python train.py --n_head=4 --norm_eps=1e-06 --lr=0.000706 --decay_shape="linear" --batch_tokens=[65536, 131072, 196608]
MLP neurons of a small language model. Each row is named by its layer, matrix (up: input weights; down: output weights) and neuron, and shows model dimensions 112-207. Each number is 500 + 40 x the weight over its row's rms, rounded and kept within 0 to 999. Numbers have three digits each.
After each neuron's rows, "fires on" lists the tokens most often at its 100 highest values on Wikipedia text that the model never trained on; "fires in" lists the words (lower case) most often at its 100 highest values on Wikipedia text that the model never trained on. A number after a token or word is its count.

L3.up351:504515472471437441507481531527528552416574500507486521566488511445573555513461514480609480513522449518454544487493523468444465547504481465500457412497509518495470541446484483482485441516473541461532526473504489511490424487557523526486449502442495428486490452519451556511448503457474503454
L3.down351:499486473512558433481469517493444495526548455501501529502444458545474446567597480459568510488479449495534558533474415511534453552505534453515533541459505468534465497453516561474425467553487486520504452532541543423539540524535532512533461490482528441479492444468532481518483525495487568538
fires on: " about" 25, " only" 21, " just" 13, " than" 9, " approximately" 7
fires in: "about" 25, "only" 22, "just" 13, "than" 9, "approximately" 7, "almost" 6

L3.up1571:544550529458483531497454521495485479466454460433484547519506485504496495545422464555605482489463473504464515463543398496560512508548531486492515539552523534525494512520494494471472451528554517489450449480522584411515508504477530517560471521484498473592511525447559547505455494537486489412
L3.down1571:516596423569529495546505500462463531441470481478489478475536387496440555537470541459539501483529535476539519546445523506498505491492535454465438507528506548557585503556496491465516449507560494468540526498600518480436488493524511576539458506524555412474526550530450546465462511454535467464
fires on: " University" 17, " League" 15, " Cup" 15, " House" 6
fires in: "university" 17, "league" 15, "cup" 15, "battle" 6, "house" 6, "conference" 5

L3.up1369:500482425486469535533426543458563481448456486487523503479509495476488587578470513472442450480530507512494419560446518506438534558502516477507505474470501514448509532470470464471529479487530482461533557429452539511442421463448445533493504520593504579467593531483525527490424540469484462456
L3.down1369:513521541491541494499491455466573453460484520466421529474462446446433470475551495458517428542427515500516459429475461476449513522460478530537537498460548486500489542532491477525538562497494542502471493560537463461578523464554536543498515526422504513523486557485485582529493468495399434467
fires on: " known" 24, " named" 23, " called" 12, " selected" 5, " starring" 5
fires in: "known" 28, "named" 23, "called" 12, "selected" 5, "starring" 5, "titled" 4

L4.up716:563581507542558477511529507500472477463525434495495465473502495449476567553460584529492572480543441504484467498455422479465480529546534495540490560553519501532438466424502531436459528501478457481485497499522527513500551405577548586453492535466487463519526474520515474522516419498507480509
L4.down716:451463475503490509488557517436480535482524486513476520505508385541524478566514491426526441474479493581600501466521537439455485430435515503518486489495517488476486488492546428510494483518495490499483442442478507513422495594498501517568476440433538496482459579506510538589579488503512499476
fires on: " September" 12, " October" 11, " January" 10, " August" 9, " April" 9, " be" 9
fires in: "september" 12, "october" 11, "january" 10, "april" 9, "november" 8, "be" 8

L3.up1331:473482425587518500538480547460531508489494434510460491552412494431562445466538441554539508527496522463396449487424445534431486462522491526472526526539548464518516460467515459478456447480467466480597479441593446447504461523574493551525534528483539460453468455484503524477556524491451452452
L3.down1331:478485484533426539518504485567472449482553610501501475482381497524528539444465491498529494533489430525460445453448401471445485501508507478448573525447515483471422429436479483500487575499507495457513479542480497473444475524421483518482531484526484566515428482539598496494520477562540467511
fires on: " has" 22, " have" 21, " order" 16, " Order" 7
fires in: "has" 22, "order" 21, "have" 21, "genus" 4

L3.up1095:544490542470498490551534489520551578494487459492477489460475539486463507422502550515489462506569478526500536490509461495520505546531540477555523456512467461537548511432484540481482522501526492490483525514510498524510538508578489437524518498496464506491548475472511503468538498476467526444
L3.down1095:508511521502500424469509490448456462486499499552536524543478424542508480443475506569486468510579487505527473508434493552500498486609518509476504483458523564473520454514509479503471541564522553493481497489515550512452590475535475436534474545505488463422561470513552473518543437466555431451
fires on: " had" 37, " after" 19, " from" 8, " and" 6, " he" 6, " having" 5
fires in: "had" 37, "after" 15, "from" 8, "and" 6, "having" 5, "he" 4

L3.up1277:548511526504524503577448550504533396502516444551503480460552547484457526490543450513425565560524499503508424477505543444485468500522443439528536471520483537467514513511455474485549531530445512501513572449506463475583534456541538478462561484578497518550487475529525505478508476582507551520
L3.down1277:518495575436519483538506508523572439423466414504527435395467498485550564466548516562494470455488505526496475507476457582569505506499585436544520468501525503509588519505521608434506517450537500570542543524465470441503513579466520415506510510556503526491457519514501498439517514481536501511
fires on: " film" 17, " screen" 13, "rit" 10, " directed" 9, " main" 8, " Film" 8
fires in: "film" 24, "directed" 9, "screens" 7, "screen" 7, "main" 6

L3.up235:508510521452539484535512455495501399535567476478522589473547539434489520488489523513482526517527488480521501480499547536483495500429553562475486529495516496493483525507412550536484465447463506478484496496558547557489519548426445614500470513560494500455470478444463505504478424531446564424
L3.down235:491553515502478539482532439547490409534526456465573553477466540533568511467489530550429492518518493494388493522494471474514494469398542558554482557526482531573488575484495517523537490467526529441525563441541438550491513617391448558510471469428479519491518504493462499522456410424492483460
fires on: " La" 28, " Le" 15, " la" 15, "La" 11, "St" 10, " San" 8
fires in: "la" 26, "le" 11, "san" 7, "laura" 5, "st" 5